config.yaml
num_attention_heads: 7
num_key_value_heads: 1
head_dim: 128
norm_eps: 1e-06
rope_theta: 10000.0
qk_norm: false
init_std_down: 0.0
optimizer: "adam_variant"
learning_rate: 0.000328
max_grad_norm: 1.0
train_tokens: 902600000
dataset: "wikipedia_en"
MLP neurons of a small language model. Each row is named by its layer, matrix (gate and up: input weights; down: output weights) and neuron, and shows model dimensions 48-111. Each number is 128 + 24 x the weight over its row's rms, rounded and kept within 0 to 255. A neuron's up and down rows have the sign that makes its largest values positive.
After each neuron's rows, "fires on" lists the tokens most often at its 100 highest values on Wikipedia text that the model never trained on.

L4.gate1467 [149 138 133  88 114 115 156 109 145 125 175 145 127 114 137 122 107 120  90 126 189 126 150  96 119 108 144 121  77 120  97 135 134 142 137  84 139 170  96 124 108 123 176 132 103 142 146  66 148 129 165  94 135 115 151 172 142 127 118 151 163 176 177 161]
L4.up1467 [106 109 125 101 127 178 154  91 126 107 112 119 121 143 134 118 161 132 130 120 104 117  95 104  98 136 112  92 102 137 123 152  82 119 103 137 110 130  94 101 136 141 124 105  97 122 138 123 125 117 133 126 129 119 135  87 113 145 113 119 128 144 147 177]
L4.down1467 [144 129  96 118 138 142 112 119  88 110 147 190 167 128 139 143 185 134 124 118 152 172 156  83  99  76 159 120 123 157 156 155 101 117 140 130 149 142 109 118  97 136 124 130 120  86  79 112 119  93 150 157 142 108 130 136 141 109 119 136 120 157 156  89]
fires on: "-", " of", ".", "8"

L5.gate880 [100 144 154 140 132 105 190 147 148 156 118 114  95 132 123 106 164 118 157 119 105 163 107 148  98  85 118 114 159 119 150 126 177  76 164 134 104 115 111 119 122 126 135 137 120 170 106  78  90 144 115 142 112 140 168 121 132 160 136 172 130  89 125 116]
L5.up880 [ 91 138 123 128 185 122 129 157 116 138 149 134 138 141 140 148 138 131  98 131  90 104 163 129 178 136 134 130 165  73 149 120 162  58 152  88 116  89 166 149 149 115 122 162 133 123 130 152 163 105 169 148  93 152 134 123 123 132 161 136 136 130 151 144]
L5.down880 [118 116 133 152 128 124  70 112 114 117 145 133 141  88 139 148  95 123 110 155 157 143 114 156  86 127 131 162  91 182 147 152 105 144 101 164 160 171 107 148  67 167 126 109 104 140 141 137 168 134 101 123 138  98 112 148 158  99 119 112 122 138 135 122]
fires on: "ra", "a", "t", "sa", "s", "o"

L4.gate109 [152 124 124 127 138 134 170 132 146 118 153 123 154 159 158 126 151 113 103  97 155 161 150 143 113 125 139 116 119 113 106 112 168 132 131 143 161 146 191 125 143 110 125 136 106 148 163 137 142 186 147 132 115  90 108 124  94 102 146 149 147 144 141 108]
L4.up109 [134 124 131 173 138 104 120 155  93 133  98 128 132 136  86 139 169 106 178 144  97 129 102 132 110 118 140 143 108 146 125 128 120  92 162 145 125 108 133 175 124 137 128 125 168 173 104 101  90 173 141 140 124 131 115 148 130 149 143 130 132 159 162 127]
L4.down109 [133 160 133  87 149 121 127 106 137 126 168 134 116 114 122 113 106 133  98 130 162 137 116 101  98 120 102 134 159 126 130 165 110 151 107 103 115 136 126 117 116 104  92 169  96 114 150 183 177  82 126 140 139 127 136  97 133 131 133 114 136 116 139 121]
fires on: "9", " as", "dy", " As"

L4.gate2235 [127 138  77 118 108 139 113 118 157 149 142 139  99 108 105 111 133  94 109 148 103  90  88 131 134 143 114 108 106 118 117 105 147 176 158 131 151 148 125 135  82 116 130 105 130 103 134 159  77 165 133 166 119 122 112 111  99 112 116 138 163 115  99 146]
L4.up2235 [104 108 115 138 120  92 160 133 126 141 127 136 147 118 114 125  71 141 140 117 100 123 115  77 174 152 120 138 113 122 129 146 159 176 134 117 127  95 140 140 107 135 132 123 138  72 146 141 129 166 164 125 126  91 169 104 110  81 143 113 137 104 119 128]
L4.down2235 [109 101 138 149 140 142 135 143 151  92  90 130 149 160 146 177 129 137 127 149 127 145 182 121 106 117 132 116 137 124 147 127 104 164 102 127 113 159 134 109 102 135 123 150 105 147 137 100 163 139 143 157 137 168 153 137 128 155 138 180  73 146 157 114]
fires on: "9", "7", "0", "\n"

L4.gate880 [108 137 171 106 138 158 154 103  90 132 142 137 120 119 132 132 120 160 131 139 120 179 129 124  67  80 110 110 155 119 111 103 156  91 129 128 127 147 137 163 158 177  99 130 169 101 130 170 103 119 147 107 135 120 147 132 108  99 171 144 106 129 122  93]
L4.up880 [134 132 153 127 172 159 137 124  59 119 159 139 138  86 135 119 143 106  86 182 166 112 179 146 136 166 111 105 129 134 156 113  96 140 107 111 102  92  86 183 116  90 123  92 155 115 161 142 151 130 117 158 156 139 136 107 134 117 141 129  88 134 197 156]
L4.down880 [140 147 124 154 104 109  96  85 198 157 109 126 127 167 125 121 126 138 159 104  95 139 124 133 126 128 159 144 168  95 132 140 167 155 124 132 155 136 145 120  96 154 145 147 111 157  95 118 130 116  83 107  98 111 106 161 142 135 101 104 131 143  74 117]
fires on: " school", " ex", " trans", " Pre", " Ex", " pre"

L4.gate1278 [124 105 119 137 158 129 115 130 146 153 158 103 137 174 159 130 125 147 132 139  98 127 113 113 104 124  85 125 105 114 156 119 110  95  95 131 105 109 164 130 199 177 150 138 110 122  81 132 126 100 149  88 107 138 175 147 144  80 158  72 124 120 159 133]
L4.up1278 [128  93 119 168  64 139 139 116 147 135 127 122 108 135 125 117 113 144 150 152 173 129 122 144 118 132 126 138 110 107 162 143 127 155 120 148 178 138 103 116 136 105 132 122 123 134 125 124 121 170 118 173 129 111  72 134  94 126 118 144 100 125  69 134]
L4.down1278 [174 114 127 132 128  91 120 123 121 149 133  92 154 120  91 115 111 144  86 130 128 120 115 108 129 137 107  86 115 154 122 166 119 154 121 146 104 138 144 103 115 139 128 142 165 127 122 140 137 127 138 124 136 158 114 132 140  86  94 126  98  98 146 144]
fires on: " with", "1", " in", "ed", " "

L4.gate1771 [107 108  99 118 112 142 128 188 120 109 129 135 129 104 128 111 144 118 131 133 135 143  94 132 106 124 175 139 154  90 120 187 147 119 121 133 154 138 103 153 170 127 120 132  94 136 144 144  79 123 166 114  81 129 154 129 151 162 166 124 194 111 151  81]
L4.up1771 [ 99  91 129 102 165 117  82 128 103 128 160 127 154 139 156  87 137 162 131  72 146 146 111 121 118 131 133 120 157 138 114 187 172 107 111 161 127 134 136 139 141 125 115 119 128 103  87 165 121 128 140 104 116 161 124 145  95 128  89 112 148  98 138  79]
L4.down1771 [154 124 107 127 129 146 139 160 159 119 114 120  89 168 133 131 126 137 115 139  85  86 106 128 123 128  81  97  97  99 179 122 137 150 107 123 104 127 101 154 111 179 124 119 138 153 152 134  94  83 126  90 157  68  98 105 107 139 123 148 144 169 121 141]
fires on: " St", "-", "th", " and", " part", "on"

L4.gate180 [127 124 121 108 117 108 108 136 102 151 151 122 153 156 112 103 135  97 120 145 118 139 113 116  77 153 147 171 169 108 122 157 172 112 147 152 178 125 136 137 100  79 177  97 133 148 121 139 107 150 160  91 106  86 130 136 126 165 155 173 118 142 128  92]
L4.up180 [113 104 171 125 169 125 115 120 122 142 133 101 114 113 144 173 111 109 127 156 122 146 146 156 109 140 116 143 127 152 144 141 115 127  77 129  96 173 138 113 131 110 123 119 165 144 120 137  83 132 177 157  95 154 153 116 156 157 113  94 148 134 162  79]
L4.down180 [146 121  91 134  95 129 149 142 108 147 118 142 118 121 135  81 141 121 155 106 108 126 132  85 179 105 159 109 123 142 168  83 123 145 160 131 161 105 133 120 136 139 103 123  77 103 144 142 143 134  78 115 145  88  87  96 131 109 142 142  95  96  87 167]
fires on: " and", "na", " |", "ri", "-", ";"

L4.gate458 [114 137 165 148 140 130 114 132 129 111 120 168 123  90 161 150 123 111 125 137 125 164 123 149 137 133 110 152 141 113 118 120 140 141 153  75 126 147 142 112 108 108 101 155 123 148 151 141 162 123 133  84 126 114 133 134 138 114 155 118 124 118 100 128]
L4.up458 [143 120 176 142 187 154 141 147 114 126  87 115 141 156 149 128 147 100 121  96 119 105 148 104 139  70 100 126 158  58 100 103 125 116 163 149 123 123 107  72 145 159  92 151 148 131 119  75 130 111  50  71 118 113 148 129 138 124 153 159 130 142 123 174]
L4.down458 [193 158 109  84 119 109  54 104 113 133 160 134  56 147 159 123 110 109 122 164 128 136  83 132 132 147 141 119 129  97 132 125 135 153 131 156 152 149 133 191 129  98 109 158 118 137 130 138 182 169 121 105 134 149 147 156  81 143 135 109 141 108 152 161]
fires on: "-", "th", "b", "rd", "in", "s"

L4.gate2091 [123 134 103 141 129 169 113 141  74 108 147 135 140 111 153 123 121 147 166 130  97  97 143 131 141 114 181 133 116 118  92 127 102 105 179 164 142 134 137 140 145 120 108  94 102 139 149 148 141 101 145 120 118 164 150 120 112  93 162 155 138  90 143 124]
L4.up2091 [ 94 115 156 135 143 153 111 110 130 122 159 102  91 127 121 170 145 138 106 126 138 155 105 111  62 155  78 143  88 138 121 140 106 113 114 132 162 114 103 120  95 120 118 104  96 124 107 128 108 139 149 124 122 141 137 117 106 101 136 165 146 102 118 112]
L4.down2091 [153 146 136 158 159  94 131 166 121 146 129 132 138 114 111 138  79 133 144 120 142 103 165 178 151 155 133 128 131 143 132 143 163 130 111 116 136 137 127 115 138 192 138 130 120 106 136 142 162 143 117 140  83 152 116 119 131 167 119  80  98 146 159 114]
fires on: "\n", ".", ",", ")."

L5.gate1731 [125  99 101 177 131 140 107 140 113 147 161 122 119  84 116  81  81 127 110 146 126 144 102 119  90 131 151 110 141 142 160  87 146 116 128  74 141 144 122 147  57 148  68 161 109 154 116 160 125 167 154 125  97 134 121 111  65 110 140 132 135  66 100  98]
L5.up1731 [143 104  87 144 135 124 126 173 123 131  95 120 146  95 108 120 112 127 132 142  87 132  78 108 103 121 124 105 125 126 170  63 121 128 160 122 166 133 118 154  83 143  95 129 132 118 163 174 101 177 180  79 128 131 116 118 115 118 125 114 111  91 120 128]
L5.down1731 [141 148 142 101 114 128 148  72 146 125 134 140 125 161 107 132 149 128  85 103 141 118 162 124 151 147 120 153 155 127 117 160 161 140  87 134 110 123 142 120 156 153 105 130 106 144 113 115 189  83 114 140 135 130  80 156 138 145 109 130 118 160 162 172]
fires on: "\n", "0", " in", ","

L5.gate1937 [119 166 133  96 123 116  99 135 178 117 126 151 133  94 136 124 126 123 139 149 138 102 113 137  93 156 160 155 136  82 188 142 164 116 104 120 148 118 142 106 155 211 133 161 143 160 151 134 147 127 136 100  96 110 122  91 146 137 118 149 102 111 157 138]
L5.up1937 [123 144 106 151 173 108  87 112 116 154 153 129 167 140 141 111 137 131 135 104 131 105 139 138 120 138  92 143  96  87  95  89 118 142 124 109 158 133 160 132 121 128 150 114 136 135 143 120 116 147  89 142 124 108 166  99 130 122 171 149 124 157 129 116]
L5.down1937 [145 122 136 134 132  89 127 124 132 125 133 117  92 138 157 170 107 159 127 125 159 166  96 139 123 134 132 135 162 135 135 136 179 142 104 136 157 123 115 147 147 131 110 164  87 115 106 134 184  90 128  96 128 146 113 164 155 125 115 211 117 157 144 121]
fires on: " (", "-", "th", "lo", "to"

L4.gate1024 [142 101 101 155 164 166 116 162 121 129 159 121  91  97 130  87 165  83 129 111 165 136 116 126 133 130 122 116 142 108 111 126 114 117 136 147 143 114 161 128 164 127 131 159 125 133 141 118 133 137 115 176 129 105  73 178 134 144 133 108 119 143 162 122]
L4.up1024 [134 127  95 110 111 138 136 138  90 151  94 164 108 141 128 113 107 153 137 135 100 117 173 106 144 121 124 112 108 157 145 144  95 151  93 120 121 160 139 128 145 153 104 139 151 148 159 109 101 144 159 125 119 166 171 110 111 130  85 126 166 117 102 148]
L4.down1024 [155 120 145 140 162  98  85 159 128 108 171 125 138 120 118 117 151 122 157 102 122 132 113 148  99 127 133 152 135  86  97  97 126 109 143 132 131  91 126 125 132 117 150 148 148 118 115 110 151 149 135 138 138 121  81 127 145 149 132 131 122 144 171 114]
fires on: " by", " of", " met"

L4.gate1964 [132 142  93  84 127 146 111 129 117 124 109 119 108 151  95  43 117  89  84 142 117 127  94 162 110 117 117 105 111 103 102 103 177 116 132  81  68 102  98 141 106 123  73 140 112 153 143 107 124 100 169 133 122 158 127 148 151 137 173  92 120 147 114 110]
L4.up1964 [106 152 138 138  79 117 145  97 125 102 161  98 128 127  83 116 138 114 120 133 149 132 116 124 124 140 115  83 117 144  84 100 133 120 147 109  92  83  98 136 125 147 137 101 100 121 151 114 154 145 106 140 120 148 123 120 127 157 143 125 136  90 114 125]
L4.down1964 [158 105  72 105 159 161 125 138 141 135 136 152 145  75 143 146  92 162 125 106 122 125  71 126 130 166 136 168 174 136 171 156 121 147 114  96 173 114 156 124 132 116 103 159 132 109  99 143  84  83 168  92 106  59 179 127 120  88 111 166 124 161 110 131]
fires on: "-", "'"

L5.gate1253 [140 152 128 130 109 112 170 157 139 137 106 108 124 138 128  96 117 106 122 102 137 153 120 117  72 173 116 121 123 130 135 174 136 156 171 133 143 157 155 111 122 127 152 182  95 118 150 127 100  92  98 116 145 103 177 138  98 129  76 111  82 138 130 130]
L5.up1253 [144 142 131 122 128 124  88  96 152 110 109 120 118 118 118 149  75 160 164 117 116 113 166 131  87 140 114  91 124 128 119 121 110 150 110 133  75  92 132 113 129  84 121 131 146 104 141  92 172 132  86  74 150 148 106 135 100 127  76 158 134 144 111 150]
L5.down1253 [ 87 152  75  93  94 153 137 149 149 133 140  95 117 106 160 120 125 112 107 124  96  99 146 128 111 106 141 178 162 118 152 148 135 135 134 170 148 126 129 131 160 157 171 102 150 156 135 137 166 145  96 172 167 147 146  82 114 168 138  92 136  62 152 156]
fires on: " known", " back", "===", "==", " started", " season"

L4.gate1543 [136  88 165 119 111 116 118 132 140 123 112 130  96 131 111 125 127 150 130 124 139 150  96 123  91 135 117 145 127 114 149 142 131 119 106 139 193 123  77 156 134 118 109 114 123  94  92 118 135 138 162 146 140 171 138  77 166 120 136 137 215 156 123 117]
L4.up1543 [138 119 122 199 131 138 109 142 113 135 100 132 122 146 115 133 106 117  80 147 125 140 140 113 135 126  39 120 145 160 124 105 140 136 129 144 102 126 129 109 154 120 123 123 148 175 133 139 117 113 111  96 103  92  95 171 204  93 123 150 150 144 137 161]
L4.down1543 [152 144 113  65  86 135 141 106  80 121 130 149 155 117 135 118 138 142 140  92 102 139 121 108  89 106 167 145  82 110 107 126 132 126  96 113 157 115 117 133 119  99 103 179 113 100 137 107 113 153 130 143 166 137 131 101  83 185 124 117  86 108 111 134]
fires on: "4", " by", "6", " under", " Preced", " con"

L5.gate176 [155 158 105 147 131 122 108 148 118 111 164 135 142 113 102 128 143 156 160 106 101 103 114 149 101 123 148 128 128 157 152 146 169 127 110 106 140 100 136  95 139 155 113 123  93  51 102 141  93 159 136  91 123 141  84 122 125 112 122 134  70 123 142 124]
L5.up176 [164 122 118 147 161 168 125  89 128 121 120 116 159 133 154 150 123 120 144  85 110 169 109 176  91 141 111 138 123 123 163 153 157 138 148 103 137 114 101 105 107 171 140  65  98 127 101 166 132 153  68 140 110 118 151 164 111 123 105 130 123 120 140 134]
L5.down176 [ 82 122 144 107 122 115 112 150 116 141 140 142 126 143 159 112 123 122 110 143 144 127 152 118 119 120 101 155 153  81 109  91  88 109 125 136 117 152 142 136 134 145 102 149 140 150 118  91 121 150 161 134 114 128 143 108 175 151 129 165 118 112 138 121]
fires on: "–", ".", "-", " re", "0", " "

L5.gate454 [112 119 103 120 154 124 112 155 185 146 139  91 109  52 168 151 168 131 140 151 124 142 142 119 130  95 138 102 109 127 103 120 105 151 112 142  99 110 126 184 125 123  82 152 120  74 106 124 118 135 118  83 164 152 167  92 127 126 157 169 118 125 168  91]
L5.up454 [140 124 119 136 143 148  93 109 149 136 107 111 139 156 129 109 114 135 110 147 144 134  93 111 170 172  98 132 157  69 105 139 148 112 157 116 112 156 146 150 138  96 118 128  99 102  93 168 145  90 129  93 140 132 159 116 121 101 152 161 120 116 176 124]
L5.down454 [132 150 148 139 104 115 102 120  97 103 146 175 128 177 110 125 112  95 145 103 124 107 188 140 103 138 113 161 150 110 140  97 144 107 151 130 132 204 142  95 101 151 179 108 125 160 145 105 103 136 114 128 107 100  85 106 129 128 127 117 166 126 106 149]
fires on: "s", " C", "ut"

L5.gate821 [127  96 144 123 161 134 125 135 129 126  75 108 135 100 174 123 115 121 151 151 149 165 101 103 136 100  98 122 101 124 123 100 166 150 156 131 141 129 106 140 150 153 121 113 107 129 102 134 117  96 105 159 128 167 147  95 119 126 130 124  79 119 151  97]
L5.up821 [156 123 161 127 146 181 137 164 119 116 131 126 119  91 111 135 117 129 114 133 103  90 134 125 144 111 164 120 117 140 118 158 104 165 145 168  76 129 129 156  98  79 107 138  83 137 158 124 129  95 139 128 167 114 134 128 102 131 152  64  95 136 120  93]
L5.down821 [115 125 127 125  97  97 114 129 143 117 117 136 155 148 144  98 132  92 114 130 137 134 146 128  98 110 121 131 140  99 119 125 131 142  51  84 191 183 138 109 156 197 119 121 154 109 143  74 121 154 124 108  96 133 106 114 132 165 146 171 139 125 134 179]
fires on: "s", "es"

L4.gate988 [112 146 161 125 150 125 166  85  86  94 130 110 127 123 134 121 129 136 112 136 160 138 112 126 108 144 157 163 141 138 111 145 147 128 132 137 153 117 123 169 156 145  78 132 133 144 110 144 130 147 130  89 100 120 142  91 110  89 124 154 166 109 120 116]
L4.up988 [135  98  99 169 159 104 100 184 179 114 116 142 114 113  85 166 167  96 124 168 148  82 155 127 141 149 145 143 153 129 113 103 106 175 146 186 131 148 134 142 127 166 132 179 172 148 109 143 135 108 126 151 124 126 143 155 119 128 149 142 141 122 108 154]
L4.down988 [128 194 184 120 115 122 128  70  93 136 119 116 159 124 136 123  92 159 129 102 142 119  82 146 147 100 113 140  98 114  92 139 139 105 121 117 119 112 118 132 114 100  95  67  93 149 127 113 138 140 137  92 122 104 134 139 115 169  93 147 151 135 158 130]
fires on: "4", "6", " States", "s", "ab"

L4.gate378 [146  84 109 136 130 170 162 105 162 124 133  89 144 159 125 107 125 126  85 140 138 154 102 139 119 112  83 169 120 176 145 113 106 105 121 143 102 149 164 108 149 114 151 101  89 124  91 114 157  83 126 109 146 119 132 113  92  90 120 113 157 117 148 113]
L4.up378 [104 123 153 107 105 116  88 135 113 130 104 139 116 165 147 136 125 135 148  89 155 143 132 111 148 113 102  96 157 116 100 144 125 115 122 133 157 113 110 101 122 116 124 116 130 137 100 171 114 119 115 111 135  81 121 104 144 158  91 114 141 140 114  88]
L4.down378 [108 126 102 175 146 145 159 130 160 128 128  90 138 139 132 120 129 123 101 162 126 131 139 170 113 129 149 149 113 125 136 138 145 163 138 121 130 156 120 151 139 129 162 151 142 151 159 126 160 155 160 139 125 142 138 143 110 121 158 156 120 112 107 163]
fires on: "1", " Army", "½"

L4.gate546 [122  99  70 138 171 152 127 136 109 139 133 131 156 133 168 121 156 122 120 111 151 155  88 141 122 107 152 136 107 183  91 119 136  95 155 114 142  79 118 134 121 173 119 148 111 111  97 124  95  98 162 119 148 125 144 142 131  98 152 131  91 145 116 121]
L4.up546 [173 160 146 153 129 137  92  56 134 124  90 124 135 106 120 121 110 147  75 138 142 130 143 164 120 131 149 109 127 142 131 128 113 117 158 128 109 105 121 126 116  95  85 122  94 143 139 115 127  86 139 149  91 132 107 159 145 111 128 134 112 131 167 133]
L4.down546 [ 80 111 115 124 109 117 174 167 140 108 127 139 113 151 159 158 109 119 147 104  84 147 114 152 136 138  89 134 132 138 142 154 139 143 114 157 138 142 127 102 127 135 125 147 160 151 131 110 134 141 126 125 148 119 126 118 141 127 123 146 111 110  83 125]
fires on: ",", " ", " as", "."

L4.gate2189 [112  94 136 143 130 117  98 126 124 159 120 131 127 107 155  93 132 125 144  86 127 118 150 149 124 177 141 142 147 126 121 102 137 137 132 147 170 109 123 128  93 180  88 118  99  93 100 128 169 111 149 119 127  99 124 119 149 113 159 147 117  99 148 124]
L4.up2189 [136 134 103 190  99 163 149  97  79 146 165 113 107 129 130 163 133 123 148 154 150 145 131 103 111 155  83 138 127 110 136 123 141 156 104  91 135 146 152 139 139 128 113 144 119  79 166 148 163 136 119 121 156 114  99 120 131 114  92 112 134 109 132  91]
L4.down2189 [101 154 185 101 127 108 127 144 202 142  93 126 140 118 137 139 137 159 130 135 126 123 115 124 142 102 156 122  89 157 111 126 130 102 196 187  95 134 144 160 114 126 130 116 109 163 105 111 123 167 126 137 119 176 151 133 118  99 139 125 155 140 127 121]
fires on: "s", "ed", " out", "d", " down", " in"

L5.gate290 [115 152 118 119 163 176 161 132 103 141 155  95 165 114 131  83 101 130  72 118 129 117 135 136 122  93 155 123 122  85  99 153  95 110 159 178 145 140 120 127 150  97 126 143  91 127 149  76 117 147  81 135 155 149 126 135 159 115  83 122 108 119 154 140]
L5.up290 [131 136 133 115 146 130 141  59 103 148 122 136 170 114 112 126 113 108 125 155 138 124 127 131 151 124 138  96 100 127 129 122 134 112 127 138  51 123 132 143 129 157 136 109 112 124 126 131 133 125 158  92 137 175 135 116 132 101 126 138 106  99 165 134]
L5.down290 [135 152 118 110  95 111 107 106 145 111 124 129 139 131 119 124 153 105 145 112 113 117 115 141 124 143 130 133 102 115 150 144 109 160 112 168 163 187 159 120  97  82 137 165 121 140  92 120 145 127 132  81 135  89 114 149  95 120  95 125 147 128 146 102]
fires on: " |", " of", ".", ").", " provided"

L4.gate1805 [139 141 170 135 138 149  95 150  88 146 122 159 110 142 133 129  92 152 199 122 109  94 103 130  82 136 109 167 171  95 113 130  94 122 137 147 149 133  96 109 165 111 145 185 125 114 139 114 108 137 130 144 165 131  88 160 139 168 131  80 117 121 131 127]
L4.up1805 [139 145 121 139 125 142 114 151 159 136  71 136 159 140 131 134 116  96 135 163 145  97 125 155  91 106 136 177 145 134 128 135 109  93  93  96 138 103 114 111 168 107 110 168 143 144 127 158 136 114 121 108 118  96 122 118 118 184 137 141 152 102 132 137]
L4.down1805 [ 80 121 123 137 117 118 165 125  93 121 132  88 129 117 138 163 127 108  87 130 100 126 173 147 134 152 135 119 133 132 104 132 114 136 125  81  98 136 132 155 145 104 118 126 102 123  74 123 145 130 126 112 104 102 141 123 116 108 164 134 106 147 141 171]
fires on: "s", ".", "0", "1"

L4.gate279 [157 114 148 142 116 154 130 116 113 141 139 126 111 114 142 119 122 120 122  65 117 132 149 108 137 128 113 126  89 114 131 106 124 128 142 145 115 152 129 124 128 141 115 112 123 120 134 158 152 114 153 107 135  87 118 157 137 135 153 131 145 147 136 138]
L4.up279 [118 118 107 187 116 113 102 130  93 136 114  97 116 123 149 130 135 146 170 152  96 134 126 135 127 110  91 148  83 152 147 148 108 108 100  97 117 112 117 145 118 157  76 167 169 148 108 152 112 124 121 111 141  96 136 114 100 129 110 114 171 102 126 131]
L4.down279 [120 141 131 124 111 153 149 157 192  91 137 168 181 171 115 149 124  79  98 120 118 148 152 141 159 150 135 125 124 157 119 100 140 123 145 164 122 146 127 140 118  94 151 111  87 116 114 145 139 124 121 117 134 163 116 136 146 147 133 126 110 142 162  97]
fires on: " of", " at", "s", " by", " in"

L4.gate1111 [149 150 159 126  94 149 124 123 121 140 146 105 159 161 115 101 113  96 116 100 156 120 125 153 146 169 101 166 123 127 153 128 135 122 186 130 166 136 126 133 122 135 154  98  86 128  95 134 155 120 149 123 134 129 183 160 120  96 120 124 123 134 147 114]
L4.up1111 [111 125  58 113 107 132 122 136 146 143  82 100 163 128 132 128 140 132 140 131 114 116 136 170 138 119 144 120 136  99  84 160 128 158 167 111 159 126 149 140 142 116 164 121 181 139 109 105 156 180 129 162 106 123 137 129 153 137 117 126 138 149 145 138]
L4.down1111 [115 142 153 168 146 105 142 110 116 114 143 160 111 141 126 132 102 132 121 119 166 135 128  93 132 145 116 158  99 165 184 107 110 167 100 140  92 108 113 115  98 103 109 160  75 116 144 158  74  84 138  94 149 113 138 145 115 119 138 152 169 105 120 122]
fires on: "9", "s", " As"

L5.gate1269 [133 139 120 125  90 134 116 115 150 153 133 126 130 144  88 139 113 117 153 139 151 104 117 113 135 116 114 107 116 120  77 120 104  86 155 132 152  82 102 127 131  86 107 154 152 119 129 155 150 140 170 137 113 167 166 147 104 172  99 123 115 189 108 142]
L5.up1269 [136 193 154 141 127 138 104 127 130 135 129 165 110 109 111 120 150 150 123 154 113 148 146  83 146 113 159 132 113 119 110 115  78 130 129 158 114 104 129 132 101 137 131  90 118 148 153 139  99 109 119 167 144 172 167 103 166 137  95 137 158 174 139 145]
L5.down1269 [156 165  95 126 105 119 142 125 146 118 115 108 136 127 150 137 123  75  98 123 134 177 123 130 131 127 129  70  97 177  95  97 179 120  88  94 163 138 146 136 152  92 115 138 113 147 144 154 163 135 140 107 145 169 122 154 100 145 128 106 134 137 101 112]
fires on: " out", " short", " Out", " in", "o", "s"

L4.gate1598 [144  96 128  92 146 121  97 126  91  98 108 136 100 148 130 122 127 144  82 137 173 135 123 151 156 119 133 162 155 146 139 108 164  45 115 118 143 145 161 191 135 128 105  99 119 124 100 138 126 130 168 166 118 146 148 123 120  86  93 133 124  89 116 120]
L4.up1598 [137 127 144 142  81 173 130 126 108 112 169 120 157 156 130 138 160 123 169 172 143  98 119 124  74 113  93 125 119 154 149 135 131 133 137 123 119 164 116 133 163 124 141 114 130 139 129 168 149 131 110 114 152 134 130 144 127 127 143 121 150 130 147 107]
L4.down1598 [122 121 100 131 179 111 114 132 141 165 109 115 131  80 118 116  94 140  95  56 116 135 120 134 172 157 150 100 132 108 110  95 119 137 127 137 140 128 118 113  99 128 128 134 110 124 127 101 115 142 146 155  99 135 122 113 113 120 137 110  98 125 116 160]
fires on: "3"

L4.gate200 [146 124 147 117 151 138 151  94  96 103 106 117 123 112 114 117 112 118 102 134 144 114 111 122 153  96 118 133  85 105  96 102  85 156 143  70 138 111 133 150 156 151 105 135 125 114 145 126 151 118 149 118 137 131 137 148 117 140 127 152 149 107  67  85]
L4.up200 [129 119 102  96 117 148 135 116 174 109 159 125 132  99 148  96 135 122 118 139 134 127 107 151  93  82  94  96  89 116 110 137 116 130 159 105 103 154 125 157 135 111 129 122  84 141 157 135 113 124 132 126 139  78 121 136 104 104 154 110 134 140 118  90]
L4.down200 [111 112 133 126 130 118 139 155 100 117  94 140 124 100 115 171  97 154 163 138 106 119 142  87 162 193 131 139 170 121 137 111 118 152  95 123 161 101 169  74 165 103 120 165 161 100 152 112 144 126 148 126 103 196 140 109 144 146  99 122 138 100 103 138]
fires on: "'", " air"

L4.gate1835 [163 131 129 130 110  90 127 138 147 157 119 111 130 160  81  95 134 135 131 119 161 128 129 130 144 136 140 145 139 141  87 173 151 146 156 155 110 170 145 154 125 147 169 144 113 165 168  55 136  96 135 136 116 174 165 128  82  93 135 127 124 149 137 147]
L4.up1835 [116 147 141 135 105 161 107 103 160 135 141 111 141 173 132 170 122 142 125 164 134 160 125 105  90 131 101 127  74 141 118 120 144 131 129 134  94 118 104 104 133 127 122 114 109 143 137 135 169 125 132 121 119 159 120 178 164 117 139 139 111 113 143 138]
L4.down1835 [151 117 132 131 143 108 141 172 139  99 126 152 116  87 118 123 149 126 113 124 157 116 107 118 197 131 169 156 175 116 127 109 140 116 133 120 117 137 110 154 122 153 135 145 128 157 165 132 122 111 105 123 126 109 172 125  73  72 116 113 105 135 122 145]
fires on: " |", "===", "==", "′", ";", "r"

L5.gate1093 [137  91 111 147 136 125 133 132 109 144 127 155 123 135 125 111 141  93 107 113 152  98 118 136 130  97 130 115  92 127 115  95 136 101 116 127 129 161 102 145 156 138 143 100 112 141 123 124 125 134 138  95 137 124 118  85  90 118 176  90 137 120 112 170]
L5.up1093 [ 70 162 128 133 123 141 137  93 144  90 142  97 127 160 144 130 124 107 110 145 139 133 125  76 123 162 119 149 125 146  51  87 104 145 134 101 189 162 149 125 139 119 128  94 139  91  93 147 133 149 145 162  76 140 147 153 134 154 165 104 133 122 112 150]
L5.down1093 [135  59 135 154 117 143 120 134 171 134  85 130 121 114 118 143 121 146 144 169 142 139 119 140 137 129 137 117 152 134 149 129 150 120  79 106 129 133  96 105 159 133 145 148 140 136 117 142 150  84 118 135 137  95 113 163 135 156 119 103  93 113 171 130]
fires on: "9", ",", " the", "."